From a checkpoint of a small transformer trained on Wikipedia.
Size: 6 heads of 64, MLP 2304 SwiGLU, 90.9M parameters.
Training: a variant of Adam for these matrices, 6444 steps.
MLP neurons of a small language model. Each row is named by its layer, matrix (gate and up: input weights; down: output weights) and neuron, and shows model dimensions 16-207. Each number is 500 + 40 x the weight over its row's rms, rounded and kept within 0 to 999. Numbers have three digits each. A neuron's up and down rows have the sign that makes its largest values positive.
After each neuron's rows, "fires before" lists the tokens most often just after its 100 highest values on Wikipedia text that the model never trained on.

L3.gate910:486498425542500568516506430527519545488495492556532448473459504442500479457405460494460559511487529465492490511523523503540561469475507532471541460424464550532480543567572526440502500532471557514510488510470494474592507583516430549457484536543512544553537463453521516436518559515570507531463423429473429497494540528527584480450518468507539554514489457535441511546453518443541460541493505443541565514472429428452546438487568465488526497523402551480507447513421499490467495503434560525468550521513477473581497558471462489470454465447481498523538543554442503488485537569547446442
L3.up910:495506503534464454474561526513599485592476444449442519558429462480522503496502469555461486534510552525432465506481495498522448493501560517469524489499443570480499493501459505538443508520509514524481480507504514522520515442577531521473538551565448550509517490513512495489542436454436491616491442528470488483503517470477479542511450476522560548524573511494473423543478431451503505519540475489509514508455538572558533472493484548464489544537419477545490523474494499541461567438481497539540437417430493492456520499454519531539545516364482544540439468540537518469473503507528565420
L3.down910:476552480558452464472535541481539537458505505522529486460461556415463486532449461520481520488533496525521529513586572458506472523518540552482490522455431508507498548601571439532568499543510514474489502428479553467531454510522484489498474547477387493479496451503515489546525591496555475495504468470487446480567523526458513518531496516521498553485437532508488477509546453497511475455502522439503480457523438529570538539506555445527566548482483451565546472510504506452520564475470476458587550509452535493553521499460595554512444542510529507507637496481516470535456544559521486443
fires before: "s"

L3.gate1103:580514525489427565524484566550457463483440478538435499530375549455486481482504545496455451543511494512467549455477571511546493425506471516532463465515518467477403430458463576482515512578566585491476491421483459519520506452490509495509497525530468552505521492524493489538534479456492573483497501444417392490506527519428511448490507449519457484419540456462461440566507552446496555541520474540538515454577571490473455503523522527533455457481522507481509486561510500476500504418460475483498510520574525537380493479531520547492453526459507471499501467438454529490522515463536478513
L3.up1103:504470509494510562505429479491455479500453493528456508480448513447535494529557510541469433460543472475491584466482548498494520460502461490521451501453497476525454409446509509509524486527529484495470493488479483508495475496511524506548565581515478573470534494536457433551515474504455552513481497460476434510522525517459508429457561456569467417472519453516470478586474500449450590514550582460536526470554544521477593503481436452515474519549520569556506484570519533523533520486411487457512546550592499484437496470509524527539464581524561456441463428437488441522485471467564491525
L3.down1103:487461494505499470259488438445452487552596474526541532518512463509496524699500521518524473464518499473501460491498480506491533518479519515505498503458491522525515438476501428509513447516544489505499469504455529553517460510509500523506529532514498555484506507536446457496506529549524496545472551492482480461566560480500477489442448520556548450544522486503482530510498492480489504484532523462522531527560489465502507482473467473439509532531493551532503513461476482525514496539520543452499463503494466437525485515511526508564462523534503479471304489507488461527465381501562508503
fires before: "\n", " The", " He", " In"

L6.gate2078:564447497484483491555485502477466544519507538570543494409520494542461502454459455488548521501482519512508475450510621444486476474527436503513480513515496527469488458519463437514521397547506473483474462510452573563488488453541412479503437556485504504464449568519471529509523517518551486444488486489457421512488540472559510479512524495450530491483487517520493518507539503451564563521525477517579506467447491501490519537483513502506532499437531527471537488428509530552501503482541501572526400477519504516486494621532473565566482501445524519564512415514469529497554492487522536463
L6.up2078:412499508493494496511473420572439520503554494524497522544503586479544581515496459482516468432469462528529461533501548528499494518517489536552541498492446542463551517479479404509493578487521505552532530445514510415475554538463462560487465589515494470426461523539541521532449476537501492470475513445525574560501538486522526526521445527459449487491506473489487467515452547456503520495493449437577443488522500497464503563511459448590444524503525575472485466567528522510497562522500471534500562475475501427491546507440517498475525526497460481503534516550450416479495504522509526482
L6.down2078:525451482517567514540489454555486430552493452470485468557510510507499503386470500487487505535445500411447476435508465476578585606498450496513545459490546487541508473474512507548454535429483527501553485485488559448492447402530529488518469487496524469413551479483492470498515490502523506477522462557499441463476530496503471436428457498484502506502521488501516500467417523485618476493535528454525516529524501463488424487540439506487496427430513470559546515543553491502560505490447447457505504499523534503430517498487576462505486542508500504499605549509588520602517491490539502470
fires before: ".", "5", "0", "2"

L6.gate1698:507536554554502566552523496510427448471580447542573467490459476512533486509515456481517450519478479459549468517519468545518466459482553517611551511487548510495555494502474480448502521497529550499508426449530524503430493576502432528500422471525519475512520465496413473548465531529490507504514487508463540509492552520497489530465480443446571539436532449515497462529497534465510466537483462521469482492454481500563564503492470524524459525479478443467598546461541461507488483479510487511523453450488540508424492492495453450415502459507530559510497586535404491527531506480501508520
L6.up1698:523531523508517545528403487507515460509489541503463511490616468367532505457444497427422490499491471496591458473501476487548534494564474495530527478455404590560507419529417445522536463500505531541568487558545524363437493530473540447475520479505531430541508464480498460450522460517436512576538510486492516458462486464551480507454450457438516401524519536538575429541444536501523471554569423517508465464514523528499498502607502474535457435513464446508516464504539573438465518427472436494415490468470492488545516502558550521506526477497523490481504557550513419567587500487533506557
L6.down1698:511502487492437562497477497491510503490475492497475565494479493450469586457539552495451519548610478489551595492499548495517438479567478476516455501514439494536462519465451520498542411530459517529494514512478496518511447456524529516479569433471548473547460543476544533511406436500495434538513517507453466517469479568525541510471485412463572499496566505539503492473479469531444559496468514470493526532470497503461480566509468448467424556530491505525472498571446474547563496455489508460513531558476442456456528487512546431532534584434448526518608488471555512515486500526536502505
fires before: "8", "7", "9", "1"

L6.gate461:452514526530470506588586513493503448496499490440496540518492461473476521435483474511607512521495417481412518539484471507431536496486465490466499474466527405506489397517437500476483554503452504556518404489535537502478567516489477461512505492508553475543502507515513474524498522485450460502536489414551429606467520521551487498417489489507399487504486512491449553518449441513438498440456450455540519569570507497476552514447554487461426465567526573498521528573515475493502505413477538504533529475499452467547567510532513522508507508478532488485642500537453469490495571559458461544
L6.up461:515533550514530511573499502513522512531509499425479442560490491506479540421472429556580575514507489568494496516444487572516518492523483506469511555521558492455472436490397498566491456464405450437501462506501474513468513471506522518415523496488525556462551510501502493511494554531497451504471498495515414466424467502495524432441488529495503463525568473473488457468465425502485496428480454492517504466542509493500516511498481433432523504574536508490478509520529500514488482555447507547437542547537445445536579543524495546516529535490550467528617485471491499476506602505547542549
L6.down461:528497449471504525288460552479455520466494482558505492526499460541533493595523497501469476485480492491485482481540479504498476548503548475449417519472525502546543529492596496476486477500600489446489562443475508500530482478488542513498413477539525465516463476499429511485486462536536504516478544526495571433606512565439541545541491523518595497483480444520500496555458557495494475568535555540412490564501467488481466456493489569524581511478452487504502514486530546505546503571482505455508425520475531516433488449531500458511538476497443530467429516504490476527524454456485580431
fires before: "-", "–"

L6.gate1538:447485548534502454558416501522498529477471440511519470577470487475531476447534547476463564502473454588483531503478486535473538407446530536514510539426514490443542507442513516551508570564492548500383449467539520508464465539554446501507498488483398484528490543472466439546498472456476518481524511484522582571447499539542432540515490488471537482550498480531559521492593508477531444499420474529557475517457585608499495468446508459483452474459484486499603577398498497532475474451512564572450452468522526565444496490473492479493522454526485523473564467448545473481513519432555511479
L6.up1538:541500457494482489525480542527564592492512461533500468474449493476481440533505496436490494499539478605494490498494585487408449455493550458467514537400497432464534503450459481544556566517463508634445454537553490477478477503471487487608522563440507498541499534509488448521442567515456492508410525503607575519509394530551514478509547472439515480541509503494500515501575613543510446513489497491571495492506539572451513557438445463466467505527396465477531491457488475503481516491496470523520475459453538553488468477548457446424520468545477482494474566432532504537534476520464525485
L6.down1538:481567492536442492330539430470535528537512552486527433489492522504488454558475511492474570566578607482561529543488566505506483500500528562513488512504449507540491474518486536498463441522588481574521525420516488469534473531563528502492508564512483490520465435522510466489521504480509513444479534541410451538452500491464514502474458485520501520581486448516557490414514524512514500453487509521504483508531540462493531507485475502502489518550541503496474465527493520446507448520501499592551516612539476465540501499517494459471474544517546474556476509504515469485448502509464527509
fires before: " ", "4", "3", "2", " Div", "5"

L6.gate1222:457514469475381508515509539572477453437507413455513464372516568524455446462461495568484495443524486497509492527536448571519421497433512488465487526479499508392436466540458522523556469529528468526493546526503492528567526515543460489549590460565548487500487499472506476563529504453471520534535434485467455551469463502518464495519402506460480551530508441496505505494548517497543446515429485520551508556444482467539507488560521505488443492499443524522516574527448522550450576493506468479494486475532555495504501560577496426456492511525518543531514535511450537494550512510545463526
L6.up1222:468504445507509570507556547510460514473515484460499497542433511464424515484475540585461530535524475449563479549496498483468497512515469495432511494451511446499484539459512462512492551510510476483532467492427439497458501474483560445531528559485502472488537470493573528524429453502441429499447511459486510495483469452579585532493494443483491555519466464473473463423515508542449494557501512515516542480528501542500452525560580505483482519515493520491540492555594515494504586510473549433508481532421522532614479466521479466485478518456519527507540504524519533503519501557436542437
L6.down1222:467543494507479488442438502525516533488459460467471500444522584403472479501531515511483493473468490538483543495476417517528516459445495468490514533513491517476473513465464464577479506503486469552461511464479485449535515534504520461457504478486586408570456576501446497514468502556520507454472449523514526466415600467454466432503505454464512493438484472540518494533498504603459515500481524511484485475459517503478572436472514519522472551555544543545547509517509603529487504548467445435489508497458528486530416450487566564527536508519540449564460408492586453462476544556563478556
fires before: "\n"

L6.gate2147:471509489426531449538383503481491501552503509494505511538418563512511469503573481501516507489484521504539490498540574539482519482529498472547488432540474518530482520496487545467543447491490534449420499529509511540487476483525520553443463449514531486501464544500450507482481493492456556515527455502546475478534518481520511405539539554474476502465480534450469531478526484496525483508524451460521533447537587460461470477431472500495478437546466581515580507521484471500534532512447476440500514488523492506440476492483504491473469520454522520500488479551479462480440467510509536474
L6.up2147:502515552485520457539469496522516536511473507437465450496497571447512515462511593472541510502487471529493521431512539466577530485493538539482468503516506440441443476437487526484508471483517497583527481469538494521570512487549482467499505568457571429441468468464487509476495540408528554524501554566412500456490503484519444494543503520538537569533576519526465527476527505453484488541498482575541485539486562368555519471451462496497533493585454462533470496509450490516496525485463549494531445550508491502460537569528539506476523512523553485533554488577453426503491483507466559484
L6.down2147:505480577450552424333422492473531502517446465485477483556496541574480447611532523503517422461503529500555521429528477501610470478511534524444492512461519493482521532494509427467501462438451501549496522463524465489531461537516560542438482481476496491500435510539464534469542381490442523552498502502537487529544503463441508476489601472567523485466563578487587486527471456494553471450608516495526579480509553467548381518413524465589498489537472471428504492495480439490460517489468482482536458442564487507432560484505480483412488516494487505535421455429481498489498359504526563513
fires before: "\n", " ", " L"

L3.gate723:529555473464442416543439512478461434518502479515450489507408489428478445449503499555497515478513453505536508493488490487468545518516564538556576481559530470487434475501493545532489501499512493523555525473490579443538473544481454553495509467439521449516471555474454562436528471548517465494518472523510439505465489500516451530499441538479415481587568511500504557490467497456486490509463543561422494523510490426548552477447473448535451473532497560483570511552526483535505491488507523538490519454544416484469492502464577432558559521452476488494550461554494458499524524496526470542
L3.up723:485547613467461525468488525560475467513526490533477522457480480482543523471539515548544460478516467515509497472501458503525449524501469552475534480495543437419504468495533514502447391503443458450482474455534479470516526511522480477471508517550495501479507494528490508573536533477493514493547568548474435462481529473486462551520422468537480419487505435508478589523458494544492542518507564553569518442462539509522462490545517519449521447483515566432438610529462557482551538515500527481455579569506477521535490505512532513496507505565520539532508507532428487521479502512484507518
L3.down723:520488494466476432459444564442426480485534451534427522557505556422420448441540528540494454455528477534524534527500513489447527557549538518486431531444485451506521524473581549545547536529472531513474483466493484496452491540448460527472552532462539500498457584499526496555532483465506449466506474505501508503564455517514506514492489517511513488433504564576604570462490462491478484536507512494508494495482393482534508451535545553487433451518526493442493505549527513465530586509536504449547429557417476570528497490475511536524563512492523517550507423570417584574508567503527480513
fires before: "-", "\n", "="

L6.gate1255:446569502485518520561482522507438486526575486510523440440411510513503525455515499455532517499423385521535531455508454467569578500517535490581514524449531528480530488549460525550474411497425512465427466529458475471441426546461488450471547514464532514562517451503535513486502480503594557564604471417458574514419519454548464475470492479428510475466487485467494534496512536485498498549480495509539552567416495492447563483505536564475526500524475503510454607423536480518527408504488482496470454480548485480481506551529513609523512545456537454523538569520515480485529494460508427552
L6.up1255:516427492528530507461480496534509466425490557517471513505505536474527533526502515526547513529503485513461485436463432504475471458485474502515525511540461498524553559538474478492514460549548511538504494518594561499523540512456429451475493588526556391445425535563439540473536518458475496434563457467472536446517507490487511506429599528524464476552407582555447554543529494537475455501527472482548489453538476554432547491414469512499543505484481562444510498562582533488467538385576542546480475468463557452526547455498465463619514488517458496467478512553515536569536490495501521487
L6.down1255:543511545472505476613541460456522551471456537484542545506516405504463441481472551512472496530510550465567474559520454500514488503451475489516467496515440524554573438510560539522552468552489467541478495484457481431573505491479476508528477505553511486515536495514462456456546511497469486508455509526510441489520442548512508508525476475558538446564515441540481496524467552528501480445542583494531538514465454518462535466457480496547551417490468556526463521462472489545532548505501570494488509556521457535504497468540505467529502512609515473517603556481474559525499510580470574468
fires before: "5", "9", "8", "2", "6"